config = dict(
    n_layer=9,
    d_model=160,
    n_head=4,
    rope_fraction=0.25,
    qk_norm=False,
    init_std_qkv=0.0512,
    optimizer='adamw',
    beta1=0.9,
    weight_decay=0.065,
    grad_clip=0.5,
    final_lr_fraction=0.0,
    seq_len=512,
    doc_mask=True,
    steps=8661,
    dataset='wikipedia_en',
)
MLP neurons of a small language model. Each row is named by its layer, matrix (up: input weights; down: output weights) and neuron, and shows model dimensions 0-159. Each number is 500 + 40 x the weight over its row's rms, rounded and kept within 0 to 999. Numbers have three digits each.
Before each neuron's rows, "fires before" lists the tokens most often just after its 100 highest values on Wikipedia text that the model never trained on.

fires before: ")", " in", "^", " (", " |", "."
L4.up256:498558496537402451531542511534491508549532559478542542572580525471465442501498432507445511428550532500577497553527493480461508555478475511457492501497508519500547427491481490508477527457428513496487500493444491497524541421497479519497571588491452533390530529506498500492517421474496472446589525458568505474509494521510519497530456442461469402451481524423516518504498578517471433529409484504518523525490473558543527558562490511547555515454481506460447467496525516479473529510509552
L4.down256:519521505436519466606481453532459440546446512417524506562549481545453507459504477490483558513569428546559461504502542385541531495523472506569497482465506420495502492483472449546498499464498489467405462473487505513448563516541457416520555481522487549457490482454511497484517537496520494508556513421518527505455576481540474554528460501472495494547517465510511485471487505425488525506460489540564466476533518533461527491457569496478563550472541514473491563572426482463484492578583526

fires before: "N", "W", "E"
L2.up147:562515498503479523576534573500510475504563516505507548477511472549532477540514509465491423431604523478552564440521462507448534483524434516503474497459511420500503522461460481408527493479464466584461532524554501497532499427531390503523604578502533534517509542478509520441485436441488482483574474500501555510480464448456495460442504442459549507473505498489508558465525482502493514540455447458543545496467464507520502452470498477438572491549444503480495454484500517527484503519616508
L2.down147:520568496492437482607530511456456494524543541471536488453500505495547553544553475579475516501441481573494549549439486526514516475527466541442455515508412581564455542530432440525470536470499484494423542509451529535469516473569412511517456501505493477464485478432485491523556592464504486499533493486479497443501508462483522442538467527559523438529538531562509517535499500454450441510500457484541458523469481523479463533555509549529520424580502507427519491526493460427436531512543467

fires before: ",", "s", "\n", "\n\n"
L4.up573:573522461503536491569507463503510538477547514459490518448510422404471476579477519513559434540466552544444492438511493510464460520567575450385568538507466505451445472488457507522512498465491467560503494515550489602523504584469455521507533535474480479539483544479532530452553445511471504453571479478494529514499438488487614486519509493488470496473522468478496504476464413499512487489484537524529485532443495443464515554471519499493548470556500502457504489419565479530396512482496538
L4.down573:536511462437462474745500534498503508508542516472503534435463465458481476514517490549509539516457518538493510501467522443490425506529509522458542492522560524503458440504427495478489508466499496487464537581548467589480542547454375524502535530469501481514484576472490561476491447509499484515497457506495509450504529557502500495506510513514533459483495484510451535472510450505521468555499482499549484554430532542495502539438469494482602483526522513448532456427502496507505510481519529

fires before: "=", " the", " he", " it"
L4.up84:554488490515540517526510431545492474499533571468502566449528402488526538461398496545507453404578473469450449540447575532499524464518523522516494532539515475527460504460464541490501508458493497492515504516536518539511606527532518572483495531485491516453458574492502474470502475459580530410518469490478464501513561460412550458499496478557478492482422470494519465580566495460546466506484460516505479596521509519498521555514442473566507434537518460501529472506516522524430518437488555
L4.down84:573501572514521556368527537478440473516527495469488478503494530507510447555508485482517492520496518520517453541501484461441500538539441478487529512525481436497501508447496509526476574527494484470476519408511479482484487539410651526497425451443493487463521508525426553455492539477544446484512532530571516486545479523483451519572496457497516530483522508567530445519484514543514434470516528428472445540453578455490475465519448526478407518480471573482504573535460512528538478512519544

fires before: ")"
L4.up255:566480463501453546482565565511484538500459498476540498446521459478471455488458489581492526499532505573548540502519417516459501566514548482535432507569506510544477422483458520506467501496442524509429445506469493476572501540562510452527510518532471465495505516481516427479517486484503454467522504490469496552482505464476486503510490525491480465521536510451557444506537593474464361558437558483484519502518489467521570647494451463571501479509517502481518539492589491505449428457466490
L4.down255:597471553498464524578495536443529405502440497484491497583469470515529518510542514551486527543509393519574565509498500485469497513425491477502432491485496470500539527424499488445489541481441519492472534518532549429561486503481391471474532476518586444504526447548466520514446484531450520481517474494500586454516435449559529485445507500537571487510525498523481541532455512569518550515489509468531476496514499455573500402495410473565517499432503520515475537497526505465490502498492550

fires before: " |", "on", "\n", "°"
L4.up109:498510518552502496543478441488479545466477451450547493541497442451552552515535445493515430431482473467498513516513548497472502538549459528481518526534521482502490514575464578463440582473439460489482528554504520536506537472454487440500465463498510488471515481501517486493494517450554501495566492559442529455542500513449456488532441526470563466430451455547485492497572500494504474550552447458584473445453475567519495577538538496436520455581514499437571451519465534588423478524495409
L4.down109:503443533502503519461521474496506505454555544525538448530468545481386497503537465487563444475512496475481485608516521481457496509554538480526570539481510445461572477493501478511574495543482475476455479562519510501499458458487514461422510521475478553505416583485491576484468462478527538507480502480505560511402518528357551528501512516482496493452541549466471562479537533456533472472602470503518497482537478457520465470569502481517570464418471489549502482549520537519472454512442545

fires before: ".", ",", " of", " to"
L2.up479:525487485501542486523544453491482562492553488472489474519508550447554543549464522582525438461447544434508529424580481481574477501487478563541533487416560496488495501572546523448502530471514520541498438510534510542549457575547490497573465461451480498468527485505467476438539450514490501456465481536432546479545469544474469425474528496498444485458448475489473523447622464494541490437485413477544562487470516536515478566439552450529539516524491499509461514509569523529491531462445467
L2.down479:463453531478488502522450512436489537503467532489480533488462484506496454395534487465467496502474488520534484619475466459495546503547531436523461446529458521520461597411484466577556446510449509505457498521504473468507574470510534453521437503533528527559405454541477487547520588490588536527514521509513442504538513516544520517492473543457587538494446530550470500497462462481474482522470596551477535488605495445549535563441462515438486520521472456513530513490477535516508510473500474

fires before: ")", "}", "2"
L4.up376:537502544500513462554538539489457540463522559498533439507492521532425377598507484513422581484549441549499558512465434477510523525492536548514505475491454465459464519533443453441484503490435435552470517494466525495516560492505431529585500560563441496393451506541552506521494497479496499517529471490518510481425529501493526519499391493492556461453475525518527498483458477556451443583455438509521490520496561548520457543538556497487535501505494506488482511445525483455452511463496489
L4.down376:560496548555452542491554522518460477474449458534480446481461516496500459562545482461467501515587511556588499522397492478481450528511445451538577480504462481515472468427502513500483498559503529500526544513464454566534435469504502570534552417420506488458525490478531465518560503455578487478519494414522532538520474511451534494460486527464472501489551455557515561416427535456502467537507520519442482476607514497506492519458463508524471541509491581450497594489470525497473470485506539

fires before: " |", " (", "n", " U", "\n"
L2.up170:540514401588464508526405518489486556500498551478583500424485529445495439514541458508576516523478524542451520460507562499513469554556469500549501436491477482506489522504419603514514442529424543450435461488454464534579514529548493459508503500483522498460461444413482595467529485467493509475580505447548533561495500523473470519537509517538500513463508517476496485482429478484490459502516526501525473455521493432576494521525546438485518436535455482508520524485540500527582507444501550
L2.down170:529556463497494494420426518492445457550445488486505542431463479476510458513519481567433516522506452498483537483493453501544476580538499542517482433513454490456444505547475589522547465532473467473462504530477463501560558531524513437489527462450501522510546451420476521485473545386531464505553552428502559549543443443478477527557560559477453495542544561465549536450496529490520511443464486484540542469535471507492536537583526464450503412531472463545538508530546550478477516463488493

fires before: " |", ")", ":"
L4.up14:563479469569517546521504480474525496542499490534513503555548507484501464552527473516544568546473488478562559515499417493443523521484427497479508505520452551512464490463477477488414442481481513582458459586426550455565479547518454462543591525512490478496575575477553506497523490492486445499533491498485455532418482488453491483461499453524431499441543443523497574499512541498476435532522533477518533407521522488483522545502575459554516533565479466408484501486545531425460536552487504
L4.down14:517569454552473538484524582564545445442471494460460386504541512506547418480498474482442529598471483578541519479513451496570516506509525547434452480539494554518467522582515496503536467523518572502488462533529536551483492477465494454518499507476427534513560522453479512524518504425572484490465454517362499525528558475516465454507534468490524529513545480488504522514504557471497476480449515486446467432459514491539503528569495485473512539451505462421487524525456550534511439524509433

fires before: "\n", " |", ";", " round", " Division", "-"
L2.up351:542488475503504450520484496514484557484512502563506517474550486503512464481534493527535545560480494521456533496497500496555523556466473517491633431466492501549515449489438541541523556426476486450433504499540443469528393501531431534540545543495527517507524547533583469422529483520473408540523404489576523421486495462511424496514486552524557465456529510457507567479550423535488497534509538483495493479479544496551478530509453487551503425483451455551524436508525529478519524458566464
L2.down351:500390445486520530490544582491480565503419434536488494597554473536503455517499541621557470484517529544524517539556524525436436498494448463526486531490526476479450504513470515511416593508434510462512455494513504501513504528495492448531503503494501521450471518498554454518484577519491466461532598482478514495446495530559544434536441522499504485430437502493477528472509486454527531512489523451529439474445515494451506532487506568504509542418545485561398519475478562477514520520513474

fires before: " |", ":", "-", ".", ","
L4.up315:468474544492453527511557480505568503589461530519553475554540507551460445459477523457560494467477501499470530512579489533507488586465484467458558481460443502442412474461466493432480516567498526586502524574536488487512425533553473446476492604534482500546512532514485545458564488503492504524589490466489525567497471503492510522463545433483556453432482564457473532509485518589547499562495553523472466485465534499539461457507482511508525495454505401438511470532510474496492483516577470
L4.down315:513557510461511440474526515577521486487550519412491580521451432437479579505477512621460477483461549486469474504468481501522469542518435574535479492477537435534491524536554452494471462498536508492489430511457429461532499470557523532433516544512518456472511505496443479465447533479508504502468465540542480503525456518507499449585476558569531506501486515567512504456570558539448544566438439488473546472505526504480504504449514461508586499555392483513467438501522464541506486542467533

fires before: "\n\n", "W", "E", ")", " =", "N"
L2.up67:514415509504480473544573584579503514528506509526473535499475443535491454520462464521500486557574527480567568476526486520481487464525504482552523502472590566530481518501471501467482515404426482495400497522522537477495525492490424591612566542470534506528491505494432541468608432551499502503512462393435476526475548510480479447501492553589515456480505506516430499508523446495507503521476514524490499458501516499516441483496539507563505446509496478466521446496479470443449512520526487
L2.down67:432521480558529526504500465508453545467513508530485516473473518599527518407439521470487493510494481492519526581458528498444507506596491390504457552493496516488530521522502525486553485450547555521466540511504505513399488513569496463515497498553476566501517488506501424469538508545511498468484542521540492481449515455588533490480485472491460457505493560483530415497500465535493414515537401439467475476511461555506445539451426532553508544467476542433522526631520520481482530464504539

fires before: " |", "00"
L4.up584:494527453462482479547476536487483574538519494461545429515523538512430393498472438464503549551526480530488532546489445546542545538437415516535466446468466543448562485521427444583456504617466558480506453517479537503472537462460468477453513544456531480535529517528528488510519485476509480497550522502517551460556541434500432534457522474555512426483486484522484555513521533547448470490498546507492446438541492516516454594437511468538512447563498467438521498502533495494490513482587499
L4.down584:492504500520573493559529512565471537474598396476478474471497416459428589448480481550544455518540531522489560514483497538427473547469478460501470524559491582515492469535492513435544444463499534536545539392551486534521515499508527469472523462531603524513482458476520504553446490566450515456479517605487455478464524542515524503504497504478558516501524490469442506431510431502420491496469491529463516476484513494494524496574532485457503498420576493514505505528566474548463507495469503

fires before: " |", "\n", " 0", ".", "-"
L4.up113:449565510478495499517481526500430559455521528434512410439493483436536472519469515511473480486408494462519471522488570466487488561527570497523569470489505484481472535520406506502465473487451537436534481484449484521543486495499492509567529506412499609540460474555539493522517469403494498503508537518533443463443547479458546514554462514471493429500446463420540497479520488427479488476576489503492480485535520520530523596582527500480548561588553455492492499489530551554534520485525509
L4.down113:434555459525516499484548453506530495527539499575485476452459544473491501430473462542559513489546568464467475517559531456487479387500587475520497508522455517406488524524505458513496492529503492445459468477495458496500580495499497501467505440603557580495579487465534572474446483543469486526528491464507522514518489502528453543548481535494503491449446494511513491470513495481527557449538440531548482489457415572508489448461469483533459494510484462558511507586478604433528525416549499

fires before: "=", "%", ",", " per", "."
L2.up328:490469505527494495551496516454481476438472565405519495480501510518470474494453526537455473495495497524561520496527517490510458484575473517563578508503549521514433564548508455483457495522491458523445519550457572521519623434540496555508445542435511507439513564540513436521475557391453467401522482476486502492503468578455519440541506546539514418480524485475406513537486505535482415543498491493482522494530497551510475520529556517534490531499527462427572522498474441555488484463493498
L2.down328:496546457491523589473534485505496505545471469556547490470449482532544449590547470507497487531483428480450475462477509545472515462441493510502419552494500542462519519477536558469470559469505502493542518505514438514553459460486557461483523438505524541504534434507488566551465469506574482612519520454501510523479526398581480490499513514494460559483541471536505514471463410496489554481523462524601484585477515499509523457509468484446442504458502474539389547477452574466548529473488485

fires before: "=", " =", " and", " of", "\n", " the"
L4.up481:566415500460523544547512536520467505511546502498551466491527447452505435486458500535466510532487451502582520509523580570505501439474517493501473476544475527538546541456472511490531535444493401489455514513503538524469479490407490496548562504468539519459440531489463489431543464481480484543524524407408513494467503476465511547432520547504528505460452515565541568448487500601543479571560478476521525490460512478606465496484544516544502471533596504447533503485527431520473481526460486
L4.down481:516564537486472528451543490467560576550519596478552472497508511533481557464476519429536525513479439473529467496507553504490468463450505508500498462537519520440502490494491465535604494488482451473482477429510480569551474490489567465537453523568549490525467442507517466498499470499506565430440474507500490477544524443506511528483445389548444509533513551515411577495500596455524469529534437509513507433520418505490557481593470524424550464463522521461527503480490531552474491499530523

fires before: "\n\n", "\n", " He", "  ", " The"
L4.up588:522512483550528439546490479470515502517484538499507517423488536487448504472464495618422506539523431552531553520451499551466550476510531559478444542488514458486544554465456482518556527428476505470495481578559491536467493581434490544589554517553456481420488531514479479453604446495584524515510525478499472522500492449485448504502471532553513469492460522561496483471525503509485519578449525563469470553520517534554502540552500490503522489506463413420494433477461479526428486489450499
L4.down588:511472511581518503409531524452432451547530499555476455522513559459482493505563501515469527471535528486493562443517501434500512522461484511492501530497515421474472471591538522420449559426453515502492449505457424456471435474518510483468459478446521521493585510445467554530484480509480448518580540499543518467569466534483522465476440558453507504483562464475552493441522574537547465478536568464536547517450531542511554519495497540528476487500417511511489535441536522439514559567469547

fires before: "="
L2.up20:489508500436494498541421563490492542417506529435484526416447449510528485505489456574485496480510581505516515498506485472433439524489497538427560539474525533480423441517452512508531563484535456561516520506466440559592550575465492520481475521464525527527453490513493520482477525471480534448566502568519502564555463524420531516493529472460554482468504458467472437448542489506496467539453441486544493474494485519483432614443487475484563519499486525533548536503541563508516582467483455
L2.down20:482500567464501489535458499473494489491480474447477513499549496519495500459539513484488464521504458502536478549471503496572507500475561507484526546554459512479493536442434520486534506456497528487542516504455487501569556495411437425528475528425430496533380528560498593477485604430533527523609530546480511468455497553456488521437457507429473522465484521497479512488548473539493493545431556488525483525571479468564503577489493553439459570513484459509501508426529527600492478493494490

fires before: " by", " in", ")", ":", " on", " to"
L4.up253:480493481481498500505442484480522544506545526450540437546443530450442481519504377472514503439546503558540577540586470415485488525525526545547519483573527473458535502510473459486484521444523499517439519500565463518529459483483506478475480542481445471498510528429472459463556428490479502481507441481504539453497412488437472465494481467463453492476460475440579567436527562543540520555457452607531509552515533549519506495547578479512542546485481530518553548544508458493542526458522511
L4.down253:562579521462544523616531601533492510543431472578468551494480502527545472540503529575542579509566549509466522437505500508546506423469501448529502468506481523512494506436468520514429486457491573480556538534526458468497491404487455477527526469524511445532450529466438443410504488508502483518472443544537451520445481498504464502475502510528590544483492510481441532484500445525460543472511548450537557469512462504509483454410480483443440470534513476476530479507554551467517467531495496